From a checkpoint of a small transformer trained on Wikipedia: vocabulary 2048, 8576 steps.
MLP neurons of a small language model. Each row is named by its layer, matrix (up: input weights) and neuron, and shows model dimensions 128-255. Each number is 128 + 24 x the weight over its row's rms, rounded and kept within 0 to 255. Numbers have three digits each.
A block is one neuron, or neurons of one layer that tend to fire together. After each block is what it responds to, as a language model described it from the Wikipedia text at the highest values.

L5.up13:131134138150140108101100116118102140134099130114166119135122111143140146112147185132153143152074127145117114151151119089094134076160129156113128099171128098094131124129170120123124141166116097130090100117109163114166072117110149128175140138133115157138139141108137135102178105141161157134151104158141103122128150150096158124146134151136126143136116129127102132144123093132125139147159
L5.up46:130156091134108107126107109095132137132112141116099133096139119131180134111095120092130121137144127155145110133089134111133140156102117145097140134089127120100134125080128133125115107139073133160119133153154096133112092117133121155163112170111107136149138167124134110109169107153107136142148116162107104098139129106098149150179112114129169156161168134100141138149203122122141102121132
L5.up148:147103153141103106154096096135153153132153157086134132139114160121136115143115129175147134143100098128107147119094102097117091161146121144136134128151138090131108074152125096105154152119122084115117140107167105131143136124118178127134127129152137139149096126165148171106147105129147126117161165147152122139112135136102145136125172126135131104171147138113105144126166124179162096126156
L5.up156:116130111105130118111117143104101151127179103195107075099151134116151119146135139135128154148146127146094100175133106085152157141191149131121126123100137140169146135130103108163146122093092122125124123117082132144117175096131158090124104148091118087146106147135130167119136109135167109117105107140130131135094127110102140136135145102153117118157149132143144139135155151122106096148137
L5.up197:116116097124123136133146117160209153124140116120089140120101155117142137094114139104151136142116099148132090097088121076160139106144150126144152119173141067139150115148091179110118109080113120115128138113112109152160160129150174083151108159135142176147134118098111170127111112140126121106125109131087136132094105112135120109151112073120113128153176115129117152135128131147077126176113
L5.up240:157144113139105116080152104083118142122154134119062103122094129107166131128100140141131116156102114142181093109177096145121127165143164156130107146104122141109160132144125138137117129106115139106135112092093156156119142107126140121155108129138159084118094136124149138113134106112129156132167159131143107131098120107104130156182137111149128147142108091179163145158125116134101133131129
L5.up244:154153123095119099122154138148136147140141172153102110133097156132174108117149140158128137133106114147124095093119079127115154115155141122129116127132129126140123109154138125105120131125098143125120137138091097168156114127125108105136123107097149153147104129132148135114158100131128134124144152133182140090082166139174079150153150098123130084163115123126093159140128128126121089160140
L5.up433:147137118120162150138185129132149135145100144094110141133095156130148141122093090170142133155106141168138104095102106132064145107103127136105147108143130120122133143108136095103105126113100109112162127141162135134147084079147166129157124157114120150125135104130163146100158112094116142121169141090125122120073143130124118141113127111127111130111129127118113100104155133138141112131147
L5.up619:134139155147100116124132142165113138103132122133104154050067105134108136148105141159102132129119135140129100105153090098137092143130147120104125164103134134129161147106090109135150103105133134137120145072152124172131135142133151114131117132146116164147133106098133151081111099121122147124146120138092149073120137140121135160102201071134115180168120118125176167138129133161138123142133
L5.up659:172175137108103139122141122108114143131128136105074081123117146133136129154123118112162127152139141178150103091111086114168119163106132149125109111104136153139125139117117145098084102121115098162150138124127153118125185162092135092144093149155139081141121129130121117098133102115120120108155106124153147152064108135161141137131069116155143128156144132123147111157146107127128149127158
L5.up743:146131125169145092138115088077146176129110157113106113096134129117131153112090156170096157107115160134129104094138126118076109140139122133113139142160122156141125087146097160132107133124101164105114127116138100151136117072069087136162155154146117126174116125106160117100142100149111128146151151142140121115122163139158157131135185132101114101123144102121133160098155104178103135188132
L5.up795:125177121108151160181170146142156170161113187117088106132118136106141148106128117138164142137123072151144134081094082125116162104132137139116073092113139071128136088128147143130092129138102112137144125124108113139170124131128095111123125131119120158140106126133125124158117113148104140135122133187178146128103117138106119132154141125091100097121149113128097144112141117158128087126130
L5.up854:155135121142129133078109099099148115123136113129088091144134137125144127120120129142159148139055166138144095149125103097065096126139126152148130127074118156158145107155117163116132164111076111148103137140142174155146092120127182081136114131161092114144100103152151123105182102127125125124143134158143146145117110144089168141136158122155134121188102120108118176154157152140122106122129
L5.up910:124090111129133126138124113098106146151171138065100133106129124158115146153104110139126137117134121123157095108138151082142149101146123118135089116109122075161119097102117118142107138141083109154139126115170090157150108096124133112156152176136101144127085126138187115149118108104104130136129155139196142117095163164106111151149141141095120099139124141107090126121163129147110108153108
L5.up916:185087097153123127109154146149129156079167107135145070110117163106124142109122166132101141129130165117146119091126143124180123099143168131125162121144137146116150097148097146117172160093087116147124118105128140160121114088166163091111164139180102133172109102133160164130136104153123115120136140107108159125129105106115166135124102095150149116151131134126124165154115077108076111105162
L5.up962:125124117103122175125111125128127095129125159100121121168123113130141132150120100161165134108098154137134077147168118151090130124157124090136101130118126153134157117118162109157133165137097119099155115096139120136142137129109142071107133115101126131156102100160129112153141103120127129116135141150168093122132148153106133136181159160110108120139146092117112103124072094124147084126094
Description: Mid-word consonant pieces. The second piece of a word split after a short consonant-vowel opening, like mo|d in modified, mi|d in mid-1970s, no|min in nominated, li|br in library.

L4.up336:097102115116127065107118140123139190113091124146121137153107104162138127127114149129184161166133124169145113081097138077154161111146143176128136133141128101150182110153148125129136155108123150138133129104119135129108170133128122124123126164115141137158200129129147112088124099142157118129141114166138131171144120198132110160121119140133160100143127133157138132117128048145105143148126
L4.up563:117146097128118106104113106147143156131093133103146146156118111103142112111156163198158152126103130126094127109111141078102119117146141126152133111115135064135122172105145096105105164121130137160132131121103142118137140130150091119157129135105149181138187084139174084133138102147178107131150134177156121129107131137113115152112150166159150127205109154165114166126143095164140122152148
L4.up811:102119103147099137108137128164125148148131108119134127154100123110157152126107152117122153144140112109088094106108104122176119113133176090095113154124137112151158186178128122105132127108123105176131143124127136149089162108131140130135120178174148107184123139124135147146137098123147109131086125141128076106139161149145134139136158114161133153113131138170147154188108077155098126106140
L4.up908:070133102119160114127077132138109153143150151142140131174110104124153148152091114097156156171134143158117140137124092058130138146140164088093122135159131129110120110128049157133129154136159132107117144142132140121128141109122104161084131151094120121149162128144122083111161110099171109134135114127198150121123143159118117133117137116129131125135112123136093178143117126151093138146122
Description: Word-initial split s. A lone lowercase s split off as the first piece of a word after a space, as in s+hift, s+urvey, s+ent; rarely other stray fragments such as "years" or "can".

L2.up781:147135125137077112145127133106110127147159086138111089114125096123123167127097112103141245111110115155134074107138136140149136084174157132130106113094125112143138135119122159150141142165101134195124122083123104136106181168160118124149125152131114150157153118101144088134152108134149082131126114132127141091152140126107137141136131118098149136097124146127147122139147107153115100151111
Description: Wiki section markup. Wikipedia section heading markers (==, ===) opening or closing a heading such as Geography or Awards, plus table separator rows like |---|---|.

L4.up32:124110099116134139142133073121077086136124202134145102150173115132116157141127118130086163167127126109132178157135142139139085138156167091144129135099133141117110154128159181131125096131124100131111101099116139141181209165116062110117133101111147169139158117096133153118093104125159129115074115155151107104160140117175156094155120127120106160167132154127159120109118109109127147133150
L4.up586:136130122107116094126111154125125127140128155132156123147154113111114136176153136078158160135087142123101130130151109133162134131092184112110127133163137086109101167150160161096157109176139106152131130110103112111152152139087111179106134115091121145134131127099138126138133108097141126124150113151129146123148139071178146123102127110134188109131162117154131132150143116139122120110134
L4.up614:135129132119137115122120131103119104105080166154174135142152159122087112149157124166117159174064125125130183154127131116145127140125171112115171138099140120100073094136129149125133110156143099180141126137130117091161152167140122102091148113138133131161163155152150157155092097139153159129142126146138133147135107109169161104132114128150095096128119126129118103118121141132113154134186
L4.up731:163066133150138129120113104122079119087141149169104136110131141137099146143146138152109151158078177127110153151115158146110113117132138100120109137150133115104105130152105128077105114126116131115177122125130171110146160145102110154092119093129165099122122079148132058147119108134150168120141167128091134125141100113165133140148135117146172115204123097130131142105165144160114115132141
Description: Parenthetical details after names. Tokens inside a parenthesis right after a person's or thing's name, mostly year digits in birth/life dates (18'65'–1927, born 19'86') and native-script glosses or commas.

L2.up735:177138098120150149092083106140149141101119116109123119149132111129117103142119129137149143115132114108174100137121100101143142119154157108113122128090131121141132103108131136125159130139121145117122116131145146114093213159094141092118129144132126144152138158112150121137141098162135107125143150145177142155112124129114146174177135122118129159189116118170157138121132104194111100150163
Description: Letter "l" word piece. The letter l (sometimes "el") split off as its own token inside words or names, such as B-l-unt, to-l-d, re-l-ationship, Eng-l-ish.

L4.up182:174105130137110146134113095104166094094166158138142136108155119119137119172142117172120168141100106153134061131129162101132116115147137084115114123135126122114138095104102138118124104125105077174147118109122141106129119121078136145165154127136164133160111106118151152146134098142178135136114136126067123101095159086152120146126130105117126116145110132129153180140109095133139093097159
L4.up328:148118150143126098087160086109140124106178160106166107166147148107148181129136130137094141131152140121142151129130158147133139139120150121114174138109124131110166103106106160137121123088104077173162131132106135094130120146103128133141168148155145108166081110152120111164138102136118126134113140077104142104122133105114137129137085119126134130150124118185092096116123153158085129137114
L4.up495:189149109109086125093113125137148133151165140125123106097163130112124160176150116131169158163069096154135105126127126107142111136142147093139144124122131106131126107125108143153159103125132094157142110126146086136144154139110105117132148136144146115180098076093177126150195110122124139130129119131115113112140109146142129148140111120114156107123133119117132137117149097155062075103135
L4.up903:147150110142076103100107122149148145135161157130141117114144099122144181166142098146146159177085099151131109123125120109161096121147148094145159138125144120136124114138106131145146115129108080155112109101097118118131138099110078091113150138144152100159100092093182111144175108134140124139129100131109104120127113151130139140152097123111154129150161116112117095122147088163088089105110
Description: Paragraph-break newlines. Line-break tokens ending a Wikipedia paragraph, right after a sentence's final period, before a new paragraph or a == section heading.

L2.up753:121142131087142165094140089137141095125128142126109154129153158131139139112121150127133150129090142157132186133125157147121148156137161157094104098121132110093116140104150123099119155107118128136138107115125132128124134100159145111131172088104124095174114143142143146150108096120114097133153139128111119098135164127137132057119124108151145106167139119112133141132155145128130145116128
Description: Mid-word fragments, foreign scripts. Word-internal pieces, strongest in non-Latin names glossed in parentheses (Hebrew, Korean, Cyrillic, Greek, CJK), also accented letters (í, é) and stems like und, vi, score.

L5.up43:149175129167096085114139131106128138121128095108109124100127135097123132156097148088092130134093140114134167168148119061142120102119172107080170113113125189144140121152084096148117131185166096126155125119149093107172148154149077083129130142133136124160124117125151110172110099133130150134132122137110162145150117114176141106183157156109135110137116134121091130128106118155125103072109
L5.up61:120143124113122119142099149146164121119148093150117099132160157116119113136117123111111173133107138118126134129153130137148156130168193125112148146142129153124068134163109120136156112143123145110118126083123142159168176110155159086138132123066105125133140114072188172164109102164115116137126107125118124108139138117177134098166094169118136107130141136108106155128137137123152129098076
L5.up203:131145143105132110160146067139117120117148151114149152171158160116130124186119134121131148126123123113160122128144111101183153100157157131099113114120153119087070134115109125142130132171156077089154121085119121136161109158147110072087140110149122134154132120088131160147113097167153122124118106092139114101122115096160157120191128139103119123161144125144077147141172126106126102127113
L5.up205:114122158143091108147102113129114139154111134137119128148141093129142144126089140136134156105135117176128097122185154061167132140113166095128109113146157165111113098081049093146145130131118076108167131124142138133144113127110111115127113118124133094150126105153127110159137093133126142148101155190157135146099137166135122136144123152165125080136175137161101140114124122168094133108136
L5.up318:154154115148121152134139159109135151113124144128139152179138087161149144145102088142141163150105127106147056083121112136137110127106148124134149129144135146107102127161137117163141132152133089152137138068097096122146154152156116138103141140114129124125143116152125095106072101123127121142122124124144119108129130148145106125150131127107131129137179103114141106122141094147133138106125
L5.up341:137143102147132104123105109139175100112135133149126109161132092145122127088133138111101159138130174120115145109157150060152124104144187093126146106130119142086141135160105168131164133131129110102134157091114124144168140125157106125127134155139130134140140115069150158134110102122135108102109176149143136095137177091129119123129160112111141138158169174152132130123130106158088102114155
L5.up388:154151148156104124127142094122127115152148159126123108151141106107156183156114155117142151152127107118153138096146199071119133124131169164141109123122143130132140147114122126126133088171134103117134126078098161084112138126143110105119116115107128128141135170088136127142088104146168148147114118148129055091105127081147128147201152141123116137150111119107090122143117117128140139147136
L5.up391:109133121142114083162116140130125150080114089147072094120092122145123136158082163141138162130135162094167115143126134064144122146147172120093140174155137120087082111122108111128168142110124112129116127127121166118135103117094132103125111169162142120171127103178157141122129103132140146130127133139125148095138106176116139134146150126183126112130117132124084152109153092151118124154085
L5.up420:159121099099170154135143151166153112129094147133127096151128151121138136128103104085103138163087128113140118116127145139138129146131135081171191138131139178120104109130144150114136125119118147097136100107057171134142117093149127135120124088117157141127111114093169142148109109118110110116148112079106123130108113128117147140172119119119161134130111099149116127087103155132052125126135
L5.up724:129149151106105123126135163152196134085124125128078137134138169129096136100122121088116154110124065086129177098150160112150175150096182147145145141173117131115133135124134156127133137102129124152149108086127149124114141126137126145113102143139153136138123080068146124162126099120136083124138121082073130126147166132176108098113106136126122144166109142161137115143136139131104140125147
L5.up773:118139116121125109134152139154126106143143137089092142178077137151088140132119114175121154089050138068103110131155160108148103144116161111146118154172125155142150125152100140119113155145118144132108124064066172100136158107141134142084132144109113124129097141110117143136130103149136122116119108128150139139128113115140076127159122138153127129192143106103121133121107138115095128177097
L5.up864:118112120176125109122104079105098142143064110159111149101162147147123112130129122109118175087107129140096089139165163054140174144130154081087113159156136130155095142156096145135123123139096150130132158100125081121117164137124126143130118122165122127130168115115113168160125105138138113136115154167121131127110122117126151115140172098128138134127174166133103116119148087152099116110162
L5.up917:150148130109108142157136092161121127142108127131156131170163159122148127143122128116105157134104109157140124111098100153227113110145129087135171098125160149161100160115125112123131112124111109149151113128131150133152112152128115114165124097103083181154107145065164147121110102153157102135147141157130142118156110052126092110155108156146139142148146151145081130126139136093111149150135
L5.up933:131127129134128130124092125107101109160095138152147131134145120144124145175115134117141153137100140183140146188165129081166125124128155138094149140095134170161130120111131149124123090154097146130111097110092148151152146140125094143100142127124110129157133105110149147142109101134160102143153120146143145137117128087100115104134139136157157167156123145089090085155153117113131092077129
L5.up939:198120166096091156134143115157068132181149154108122121088123120104162164127113099142133159133137126127151150120107155098169109134130134083147092166158148173096115142104080137137127119163075114147141123118120095099112158160141097100150113119116116079152130134114150078180110104120158124130122136144130100105141173108162133149162126137119131161161119143141087154128142125135107095135121
L5.up987:123197142150104109118126075074170153129141130093112105126172150104110122145133147130092149117140151139157164094163103121151116142118201151092136090114152160122133108111140123136113116162121108142112133087106076100180125168154121086119124135138108123156136147116155150096100100149160162134141139156161112099128161145165132110196127138125156101148124125125151140152131108132147078105132
Description: Number and word continuations. Pieces that finish a number or word begun just before, like 63 after born 19, units (3.9 km), hyphens/dashes in ranges, suffixes (open-ed).

L5.up116:100144114112107131143092119123146118128091132175108107141139128155152119195131119130123154158114122142149115163110090108154107116164143114114128144146135142148128104087139118182120153156096115165106112158103118056137152091099136129148118127087090109148106108133141141114113105072121124123118134160095122132119150134125147139150172155174149104146115130118088115118149154143147080134129
L5.up135:180149107123124080123137106134154138162143140119117101101130113115140165142138112134129154170088107145131096103111129121146109142128128151139134129123141121130144138105107127150145079164093108149157099145121131101149143097114118140137121132132140097144090095080174089173155124128124144142144122128108078099104134124129140138175109138113183124141131109106130123110127080185094078130114
L5.up138:160129127111141124132144089088153165133131178106107144137150101173147150205142139137170166139065085172131084113096136071140107123152144153108117132125136093128146121116100127162128081151109099129122110098103097122129113100119129165122138157117150115114104076108152089119126115162127130134152144135106122111088151117102113156122121133121136116187116132151116144103128095133124099126143
L5.up166:179142113127103107104122096151156118174140118121106121103110113115129168157138116125157150179092098156122098116103137121139101115144121130119138122118129109144132127113107116160148098152097103164140107134109115089179118094117096109113129165133150094137099094096190111167156125151124189132153103147130088101110136115125130137154113138133153122137162120121116116091150083172079096123128
L5.up184:165174142081126118166144145174136135141129136113142114103106122110150174136132126135100139167127098151136114101091119092147146117133102141126097148150141106103111123104103171149155095140125075170134112110090130131151117099106137128142118132120132116121103110086125116129126120122149132132144099110119132133095135150111150155150125123112183094148165109150103131103144073163099114105106
L5.up310:154122103104133150127087110155178146125089118116100113129111140101198104108128150103134153171079107178146132153135121132158110117167188147162111129080128128171108103139122142142128186094130122135151063125108128130137172139135124085153118174108119146148147106107188116102125101117150135100167127126136143147126124109109113139154101156130098138141123136110143154140123060129101130108134
L5.up458:129139113164140081153160122070108132114128124129132086156093116102094201108131101157120150178134137144114144076115115137146105114136185125116125098084119125118120161151140139108134148161141087147150114121107111138133145094128089154143097142167106124169095091116121107118169098131143150126153095109135131171103125149113166124153122095121125118141117166183164119121143122150117143188145
L5.up484:157149107142143145127134145122149158110117102124110117103115097125141169161115114141162188142098099119125093122142148139121116139188155095141139112107120122135125145112102122141126141176122110158131094117091088104122187100087120135128141153085157138159119103110175102159166104135142129114152123189091130092140171090107117161132097103173113121133162128112112125150109062169093128081146
L5.up547:121156120108100155120126096121151180117104083132126084121113125121134150137114143157143207112089117137114107150131134144187085125191156117138131120114138104175123125113138125168158107134152116172133099114089114116122156114090091124128128136104139146131137117108166145106134111152126132131134108164155152132168164083138092154133126146173106102120191131117157111167090081142096112091111
L5.up581:130121110131109153122081111141124155130104141157113091146101101164095143131114107122127146168150143163151135112114139099148152133095152140077150113106139143142170132095123109098164148149079119122112122111152165098127137096091148134089103098107167089157160105117143131124169102102153129123147107137137102178108137144075145137144148138160150107155100101140101131151133137150133095134183
L5.up598:088149095165103099079098147105172143136125111152104088135107125141150151144128110154162174168143125157131114106111101088131114139170141122079118185122124139129122137134112157128174101147098087135164118131135126122110132136077146126157146117098139126142147135112148171147161107110128124136130105105082109138106162096110121167168106168115130123137082115095099117146151147153127119105120
L5.up822:078109101133108118136101105107078106105107138171109117164151100140115125144148154140137189133123132155135134111120122090141115106147148142112131141113131118148080162103164138171125119133081106128134122118097148097151147133104095117120124107108118120155143119100172171142107109132170164125122115151170131130103156063186156132179149145110148098139156175128159101163142063139117119132173
L5.up884:173146110133105124129129112143136134161132117105087115091114099078156166138134100138162152164076099169134095094100128103153096142138128122120114121115141117141129143129097150146143110160111102171142098125110126102163135084115108132142126128121153095142102080086205095138158122120150151133151117140135096091103161098121128131150110125129152117137139111121133096107129087168087097125121
L5.up903:167132139132127143113169124128127091102107083086132139118165134121136162142140143160159174110121098131152118130107151109123110107110198122110099129119138130147097135152088117105116124124107076138142128109100131143128115098134124121152115172140137139134100097121159069155149110112129115131114150101105115098115128109147158113133146131097140154113097133113176178143128091178112099101136
L5.up966:096124124110080111082131140101141115126089094150138154103159055166163163133149133153148180103066100139114100100090148111120112141134173147128126161085133126160097125114129114076154125128136143161152124128126117111131120086114115142124102132141130134140108143121163153111137108115144137147107142171136134122113116129115134143097143115141125139117124121117162111156137118118099123118168
L5.up1018:107123136134155136116136166141143155131107118099120126117100071145132150135132108146150201136098141132089112132120152098128112123191138082141171130100136096123089125124124134132137123181134124172135132135085088114160124099080143153163127138090126157167114121106159142127138108146123119146144159186125148104134158110096106134103147116135114135095165134092125145171091089176100133102148
Description: Paragraph and section breaks. Line-break tokens that separate Wikipedia paragraphs, mostly the second of a blank-line pair or the break right after a == Heading == line.

L4.up230:171156165128114145146080129108119131120118158115130101119133105131127142138107131148099140145070153132156143126125113127099071080162122142134114162070130151196113106148159143123163137126093083113110107116146124185147152114094128097127115179113104134137089088128167115107132101101127140133117164162176137121135130192099145089152154155109113125106112120096146103103131126144168090166109
L4.up390:143089120105106138145101072100107142137137128122143127071132124133119154125112129139098128131114147109161127157134140092178172123167136122112142155117124142180152118120077098101129124141097108145136112112170184152124145124127138130133125153110102125160105088139135143102129106097122146134136144154132121148100116168097158145158143126161105152160120076122125119126143156182125093166126
L4.up810:148119145148101104077130135135110099090124114106136108101133126170126148115178109132084125135127167147171146124112133114170094118146141137101115150127146163170134111153160086107115149117116081143137138130142147144125089125060150158142116159158121104132099086139166113118150109088100134128132124110154104126112111146123145173103124149199119149165117095158146147125145127189084152112128
L4.up975:196122147083149146126134128142078134072126145143138120103124118144167115115118121152100117121103094122158156159133166147157107116105133117083098133133133101190129157159131116085162161127115113157147131109112173137160115139100091169099118141132117104137144099156160094141157109125147161131168182134141112118145138131121150160091134135166113138170130095116128106119149159166140074136130
Description: Mid-word fragments. Short subword pieces right after a word's opening piece, in words split into several tokens, often names: Bra·n·ch, Sw·it·zerland, Rich·mon·d.

L5.up50:139123128123110103119130065152101142123128124122176124124136113194122136139135100124135130172142102178104084098137144123148127156129150104134117129128151108152132138143126153127139141116146136127132127125136148114156149159099106158105113102182102141197120113099162148149124097144201118142173106135123105135132079098151120130102124120105167089175135097160109146126121142123140128147149
L5.up52:127089133133123165123112125102106127137155122141087123087114134200148124221142120129129110098077067167169136143103105123178121094142133119115079131110132119090090119100105112130098063147141164125108141101116103148152163128079159170149156117119141132128130142122141144132144108166137103126163120152116135173092144133114120137147090133128128130167133112145145125156169133116146121122096
L5.up91:141119102112118133150119126125099125163101150119146115136146097101141161150145123086126126135053069144111092131120132133142126140093140138087148128125130123117150158121121159138125062151115087164180133118152099136161150112090090167148135131166082141131089121144109122127133104117163163141143125134174145148121146109115170109119119124142175123138121118162083128127142122131156127151143
L5.up142:141104082143135100109116125114106128148108135107129116140130133177141132110127109122171144147138087113153156115150127128144135167116157116132137069134130120109147131137136104147135087166104112128149139083123104109118115104100122114141132114159099099131165167128167130152160111160133146136149130135158076193088117129120073134160100180148172163147155153112091132154154121121100111136109
L5.up189:115115124118115115116128126122147113162119156132117119146094079157146147166091110152155146137070081110093124144132096126141130141183127136127157123142124108102169101108140146146132125136136145133134149129122141117147124109092089121109153120161168112145161119117138137167104104086161121127118141159165105171120157150133129176117146104108137123108137141164154161106088121173089126126153
L5.up234:111123061124080130101075125188138110115103105157081087067151119122129116105135149110158130140108111140125076123122098118160134163127139094167128131145151109100172180138105111150126124112090149149129136147138179135181144104104101100162106141164113112172161127101150123102168108110123120129133125111111116136134138095133151135106119157143152137134134133166127112153115139132077117154122
L5.up386:110112111138098114060073124151104126128114141123170142140164094157134138183142102127140134115145100124132136100149111129161137108172135118143150131105134116118153175167100120132173133146104105130162110088143115121123133117079101129118146145140108115129148122085138106156106108070142102114145148105137124120104134096144095138181072162128180149148136121139065095160116124125113105122146
L5.up394:099102108130117125125090144154126134103159109116121119136143109141136151142114083122151132122086112103170126145120096089125154068141143103124130134116133114143178129115107096130142091157123119128160138126144158143174185108076097147190137142139120113145148117156130112159148106143148102130112096131112092197169150140125143137112112135132127091116143130124143115137114136170110071143119
L5.up421:113114085144098125082093128112116126124098145084109142127138088146129106168128111122139126129137090138155129145125119131141153141139143117132126129092146146120171129129104139105123104157096149157149146113142143137144155135077084114175153142149149134142115147086122107136160101132175109114138129159136135172155149130114170150130101123110178138169140123120087153163126149135133102117088
L5.up483:100111101122090092116080133115158113152165120156128111133157120114146145149139110100129155147102095115111134132132133106157123147164170188126181132118125128171119129157139129115145141116118143134133121118107112151107151133075168114093136174132113126123094126130141185124159114144126150122098154128142112128116146105118121155122138155143180101147153147111125159131133135143146099154112
L5.up515:071124105099119113085114128131145132155131132153124100154137124133094113148144127140168132170148121169106069150133078118130165162167146144146130142093128135167161119138150132108107158113116146139137113145126127125145152173120119098084137106134148111226133099141118156128128100157158131119137099190170106138089150155114125150127152138129176118165122118098110161139138102127099118121157
L5.up559:113139164124078115108120107094104111106148140152128144130164153131139105163086081088175147185133117118137110082165122120097132115110112091153142119135130149080127112150137120103175158150118118115126131129163150137128094136080135155185115118154141107167130147126110189130154104109134110122157120141123083118078131093141126142131107135123160098132092080136168134142115144150131127168166
L5.up803:123126072151071134154120121104133136090138119131100140137126138179156132116146144097155141145130131152112122130098150118163114139106158129137153096124131136135106130131121118086089113106134130146167137123154123146106124172112129096133121132173150136134126085115144121140144108173139110116135157095082117130121111131142150145136087154137167116197155112090121113169142158132120110120104
L5.up810:150121124111113146091094116127130095109152112129111123116137108220182134181100097091159131164111058140160146157138087099157142133121149153112136129093126151138154137073114153128122108145151114104144128082125121152130167127075145134133151162126126114123158136150125121118124110141136136118118088137114075161135145156097133151110128146123176152191121104146115114138123157130140131126141
L5.up967:098128086153115078095125120085099157124158113135121079139118101156165159133124149159146153144115142112118069147137121130131114146138169144141093184161146108119155132156104194148134154151155112192124129120083116110115142108123160108113107158132117098171114143142128129101147109138156121113165106095173116123118137096172126143128117119113141127133104137152161164160113106141136140117118
L5.up1016:112091133168128085092097166092071129158105149132108090142146126143111164132148138125184150161142149156117144160121088133111131174125120107150137153117131150127113099130115124102118111126099093112119111132151145131114159174144074106155163096133175074134091139126141126095154106113123130144167157128147098159162109120091164148149120128121139163133115107077118118129151104167128113133121
Description: Mid-word piece after "s". Word-internal fragments that follow an initial "s" or "S" token in a split word, such as o in ass-o-ciate, ho in S-ho-w, c in s-c-reen.